config.toml
n_head = 6
head_dim = 32
norm_place = "pre"
attn_scale = 0.177
parallel_block = true
steps = 5173
MLP neurons of a small language model. Each row is named by its layer, matrix (down: output weights) and neuron, and shows model dimensions 16-143. Each number is 500 + 50 x the weight over its row's rms, rounded and kept within 0 to 999. Numbers have three digits each.
A block is one neuron, or neurons of one layer that tend to fire together. Before each block is what it responds to, as a language model described it from the Wikipedia text at the highest values.

Noun-ending word pieces. Final word pieces that complete a noun split across tokens, often plural or -ion endings, such as applic-ations, temp-les, vers-ions, Olymp-ics.
L12.down56:526547535515412454521464516548478367499516486461452499578551576432488494610502512443502497451414590508572484469498555387566497521438510529347528486538460539476490517514488545424496513439494457615513531579493554567532540571504586465425572532503504482471500474485537462374441516550505573526482509449520520500507428591475506506556568519500478529428542411491551581409544518495567556518515
L12.down380:562546465553453573482612520523614462576549531481548460511523516517496481500491563598553480468474441497454476434498514418583466550560541527471472455530529343604424560616540474555544586575503491509499519502543589502503490407586480546403506530440526591514549504500482470451495505472414451481423562440412498462559515495528481483486418514552520444467491512441456497533463456501533468506512
L12.down449:408564453442489556477499446532473591516477474473554416459427430534430503502480555532522468482527590498495503487482673548468490598477484561532450579466536565475487431575522524531434519503567493505527465426480557521418476515516534495476454481477508440540464470474450573457536491531449417426583545526426534580473477494586508514449557510575514475483420530506503432446530470537497491489567
L12.down752:541557598501412441518544556494585426604531483549552487446513467510414478514505553529534482454572496579479586506528470512504532490515494565551434579484528530470562530487535510504486469537613534495407507456479524603504531492530428533411461492421523472430465523455491492446527480527457485425443513455543549490464527436549561479562555430526453527485441570564473509442529503520617519537485

Noun-final suffix pieces. Last word-piece that completes a multi-token noun, especially the y of Photography, Filmography, faculty or poverty, plus ers, ions, ren.
L5.down8:528464475475538391466459468547428555536510518469438422461502428466475476498462502498420632571528544508421523514511473560560488556504559546434527524443449422504495459534500605454547465502524558486490457456591506578431460561484407567422533528569525529470440501428585621550443639497488472485460479523538528456567481499518435517531436524508453525472505489540586539465450521469454450422504
L5.down11:544486509483502455516534462476504493514581431411509523566448447489485436520495458549552558460578498540496454437517466413427506525574536436545443400463528534529468520435494545498547521534449456526463499545581592544407531511481520432552538478498577477550521499339608503496476473521491452556526477511535524438567447538486498564502476467454467543548589415526369498589507423482433528459451
L5.down20:541497519550386452527500525446429572528474549492481440517420506542522582443492486555473576439507525473497437510526439506483549485422491526504460561437443602468526525498439620452528583587469527531537489464491515564405497451478525462441435578439502453503496428459543662518488543478475433513473448502597571539425486550485461443489549564528513506537515581564458538506598521486464517564488
L5.down54:500408462500537415486458519454498533465523523491539436541552452507504503406523469535551479467562517496501551507531585519485615422483562552498544384413488479541436497497522468512569495505455494424487598593484496426482467387515520500450418484467591485541505529500589531371522505464466503510553504555504612469553514510567430425490563568479485402437566542547523508443523535451469514492529
L5.down57:524447604449527377518515402512485523493450549505576482444515498517514402540475481491517438479546432504590555486423441492569568417566553482483528510553558463443544637491455498616514507614501503510561388496502468411468440544482623445482555424554566586538462488476524485538514565491481477528457393483472519439442463554538507452536523462469553415521523446592581495406434444484552537454496
L5.down134:420474626487489451555518512532541525521443520551535521474434450488543533485497440472541537523451443449586545530411562466526503514466438441498554490448484493534544506415378483525456514440560457494458507641414371473493549484514580513519490482481599524457394506505437535401506539528457530468498468525481511501539585474529547501593521469437463533480512463388464468502523535518553391540523
L5.down278:415432608547447440562504535465589596589448437546415446517593526505472382519506514484532470427592409515481535557541460441516504425549492524532460462522473405601464428461505537521411465556395438528513501533548464554494492587461465376471497521472421575561463579531534486490553495508519500488454488545539581489560448483554518559425527527509462409554477437493565576505486547520432474591503
L5.down338:528459465568516455520536483490434482397461466436439395501561480417500490456482428392528514523516440562443528488529546548499593488478539549518515408557433584517483543538517484443519474518506485534536488543490473541439500548573624461575470534519532565387537559480537473369538546444479464483529435506528539472549457512501491528442516484476563540427559436501399465484536482451460464463576
L5.down388:502549410478470488484505499472630506575627521483511569519522418559544522530541511472531488445491489518428438477549527493441519552527472477448523471575566497514394603518495480605616480457541422502550512498562531558531403601552551516499445514419553469578532409465478440563479510390503483487438504476434389527482482562522473533447604401535455497487459445533455528534546421457540525527517
L5.down435:456451515473512572515460526564501543479486459498499513491465586504500503488575463558527595534510478562517562468500410456444516475484552463509531508534553437516519570605515490393395508495555464504458551627531510555525447453523512463555540541447470495463561474471573484440514462495470457460510452408616602477576512453529496487580452504524480526546504447601451423489426538433487509433567
L5.down477:432559548459517497577507481472477458554577561439465528541529539531442501571554561536465521580524490561452522477546495476487490558423514474508428479436550467503527537459484489497539384477554535453510503491540427639386522489497492518566503455514553369485515601456533500518521552429541461515519493499535497548487380512550429469498584559437452643495413381473446433507597531478446556407573
L5.down555:499511520580502523478590435577513510591554432500538474496529488560510494546521435552484520592575491485451580556570570505458601458520501476490475457437461472476486488556540427524428415469515504509421474515618536428445478484477436468518505509593572472481479554582630499416488460458521467508524505474494474480514468521454582510534534629495439484452487587486524472493504461496460418479546
L5.down591:425579578439488515485563468648449513491394488587460519481570408528507466472511471437524620481486512487514521584546542511525524440443488566507469556488510559549537505521417553431425591538516499514468529569488519499451533557496475490575491518527576529446472530468481408361428541481459532440492491576453433439489546443453491584560546490476470486537539490423517468469591475527520468556583
L5.down705:552515542523480500507588486511442460519568562420468543536507504449501539495573482458533454503456420484525443538564551521524533560494436420487499561541466552549510487468432463437463421491435502507386509557461418548482500537472543508464477499515568481532564538368493466505461461451409531416505409557486448618470483532503527470511529500400484518471483457469438447512533505575473488550475
L5.down724:551512524499450493500506523467450480436503444488527445510396487528427585503527481613505496506500522555457563436500344452552459466539376524523405490499495452536567479403534546553536460522454484426489447535540610492494475503496417476525538489567554544574466414485509497486529463449498595486533510555487552464474543493529494482548497443465569582469568559514486491531391400508526539579503
L5.down742:540558482520549368455498442501397518458586416502482461397509520458469462480459494468477452446541563384614643590484464547595527465490479530511463536462526542457479403522534476406544543470428500588467451491485511476441448491375531550514547484522513539511473442501488585533515488587562474453461510467492533467476426496468507474541480476501542462583481488533460455508544449532509504494485

Early word-piece continuations. Second subword piece right after a word's opening letter or two, often capitalised, as in S-up(reme), C-ent(er), L-uc(as), A-ir.
L5.down0:485566467521422477438484462397580470458509393504491533478429518518627479484402530501547557531526549500471639436480526564422487584567540521497494473466531504495526491554547464377592427552422522434481473480550556476474444508427325548483453507589499530568560408534485541493465442505469544466456535496453463500449489497457515508497513486512587517489539424478500522504519575448519530537500
L5.down17:474467574515509487460562514496514412362509413503493489490549429513503520402454476470491523535579457564513503529469469507458572607554456502330532502438619581477457504383529517451524490424516548451503468542482493514494503558480466398464452531461463501447542601469553498504538471415506453538562457477538518582543481571554535515577611524518590503414531494567538517508479528514491496477541
L5.down117:545574495484469500445471514479312509507563589439542472496437554492472583448519529475543514495464461469479544467507565565464487536552490467602534474425455494412486560524500436441438543469505474517502572595555563472401540519575404470551472511443629553527596554490508532522440544501454528566456478517563547563464491497472541417475551553528478508484476516472542483495587494510441487458494
L5.down154:444563541458558534509479503504470601482414615398409595466498552479548410454464414433485500428456537466549474432440466481580576502566465486560394511475502496556480492513496509536476521544566526554504503552540519507419576621491543570448557505521454536429512506535408511451568525540508579522560534520502465515461491457529550509487520468520548425616584446525514425489557509397504529539531
L5.down207:544438607514495446518523525548493470460428476536543537416590503417527487460457488527453557430493483527549515439525530527595520519510516516466512432491545482506511566464480551433457483501515483594476511553500518428529494492425444541546538533458617475442506393536478449503468418455552434562474415499498425547470432435500469530479479523395392462496497563522434495524498430479429514510564
L5.down221:488512614442476456495514438535477478421482527527431461539481519467521441456434521567442507504482528562492476526521565465437509466514527460541470482507452562453433565556534525512416547484455521530526526567504495556525344550515406549440440501544464509412472488494527508553517489522529497520495561615538567481429497472511499458561552494412400519430494410502484599446449450508535475440446
L5.down273:471433445499426467486529504457548486522571448536561495538485458469469462421564525583509467578531528422477510484464519483478417621560547377411514544491472489525501447519426469394457440529543533497496467530579488580499546503541482453505543579510505531528513550538550453459515553499431510533460468571524561484471471477576426426502527461441473465504436464511628627589466422505503458332472
L5.down284:480501485493564432485542531503554520437512482511465455544433518530519573537538433456564477517489441474420514530463452474527522529488471588410598460557561475453552468497479544492528471543551478424492521433349476554509455472480537436571482504501534556556574472562520437586512471448573441502462601460571480519518491424539530547475355471631392488473503486574401517490487493504547548528418
L5.down393:425491478436420486553537518481475526529516562508545466484564500416553427658501595550522505507449574549502500536519564521527551590434555520370508499506522492469479514561520421524437540519534471504457523599512503556594459538481502449544449571461475465480581465491435432544574542506447455525553545475465459531505482459578369418524477616499544499544436430563507458460585458507512496563493
L5.down439:487502483530527509539598468572502517514433550525506575477395596576484509486567526504489560475505489493470487492487518406411464537594435535476380521471472452486427482534545488446531571459599491547480467431403473472410489490472495445567514566526562498537439420486516490485518447432535507466529474435380476517517491487521542421535556493540476491542493504545476458460524544462587464520535
L5.down489:506488456486580433574529498548540479488573381514464522452503579467561494451493487418535410485508554434497431555511485441483517481499538607523510434527562504533510491505462478529528394448435544534502475507501531455485407503443415547459479582476539536484425529560574516442534529532600522546450405541546537534507499559537539560532398561497472493537538455535455512552473562501573546407469
L5.down522:514500495579502465519553528407391570506577538520523561548524478435403525531550558475513533569555472477529477527532407477543501530386521495484510419413472562580489430509487539556494581473452503558527471611454533484459528556544476515552421436484556435459472410504453540539573492385605569449485433497561566441470453485578497476494490560404460470504564528616588514520487524506536545548492
L5.down610:549440474537491467547461537452527485519576462541439519570526493470575513500558555413513480509541518452557397570417446535531516511525479555523592444529569337504517439513476513543416455515388504555438499504464505569539514492602505445461541441498568510454474500447453458507462539454537531577497386557525553545537514455555470495516509495489507517529451483437440557424542472613483517483471
L5.down628:583515452453507460545494407507541519619528422435420430399506473577516592481484483533516538511497468484532535465621532570412479453460502524523486450459414594536559438498518469489473509530504522471516542483497507470450567503489438459511472541507496476569548506494475411388473464501445573558477413494586518447528445495483450485440463420426496474485517463467550554592479504563545564572540
L5.down650:505383458428510436567530492514528531493423453475517542492449521500499381455485474489603461515471508499518545555507478589542518510556521445591413544435485543491473507562581484481452506453499454553490530521438483555416489510493471558542605508563554520432451492540510604515499514549501587582579459489468464476491502463484516504621522491498548392480494474559429566480444490598533498627494
L5.down681:481453537556577463526498499555551484424494387548515368475502438531556432501517564456515493548500619460510458559498425481400464515507532548510607499462483479481551529582510439500451521486476430535461489442514559455389431457564412512526501554525515465459497484471519478499549530476424535548511518454501464650545541503523444506565492599498421504477544558478531512488470492513481594514535

Word-final subword pieces. Mid- or end-of-word fragments that finish a split word, especially "ies" and "y" in Species, Biography, Bibliography, plus pieces like sponsors, economies, entire.
L2.down138:485489494524481613386470643452455578537455431524554513486491573400567494534440456452423426569515423536530479551509509477545457485522467504507501493581573491503429434468499422488569511560600555397461643513531500498501483518460486607543474490487479481526556453524534513546442482572491540484380520510419494471475510469534492467512469439542486478490502480506502509445531418499627460597557

Clause connectors, word fragments. Mainly the subordinating words when and where opening a clause after a noun or comma, as in "in 1271, when"; also word-initial fragments like pro, sup, ub, Ph.
L2.down678:542478484492519486475539473437367385407484473465505492481469404565440475449508523515500502492593523494522532423532511537540483616499529574544502610499528571595471493491540559556506475426502575603413529533583505584499538442523444448571517464480432472424506418553462571566417507531474434521436444419582436499419588568469537423529462556501485606566546488536477562522585447504428585469518

Mid-word pieces in headings. Inner word-piece of a split word, mostly in Wikipedia section headings and table column headers, such as N-ot-es, Hydr-olog-y, Pre-ced-ing.
L12.down197:518517558426483531512455444515561378447438466505506545464447525564513474467554599419492472509514519553482472553531553510540511526480501521544579456462509466481577534460523452551472499425507499417517428555488523502428519506487474392519534419458610450433548508539540545505500565539506497587416425480493420500531454497502548486494528491623501514537467478521537512451552467543530371494534
L12.down229:617566466562529466497464506509507408498436393515441424522484536467446435574474459516539459488535573549500563454507447440471456481567513500531525479463491526489544430506502496508540480542407421562545558485500453547459435466490485503540479549549425498443479475600499540549562535495538478428565491513431496532591524494540544465490516499517513574514623513493477519513502514575492476520538
L12.down392:420440536573493495513443541537495583469459423491463525536550437519436530486512535547414517501487496513531545478425498440508509504486422525535529543475563420439490475534498597425544525516456449470493514530439426536520429487514420507573520485551517589491659528533463447542369495500519525571539469479544512431524450527573502485517611516486547533555538623471480441579411539472497379492503
L12.down636:408519503559416514551502418502570456529507515402481462489559455543518441662444456511437545475484493462414502480498458439467391573506515489484539483498496569518502479468457493475442473478414456531527523517538588425332543410472486490570542509507501485454533621516436399593465408543608476484484483452503521488514465450475540601472582472584561536498505465477570495546387519476463547565521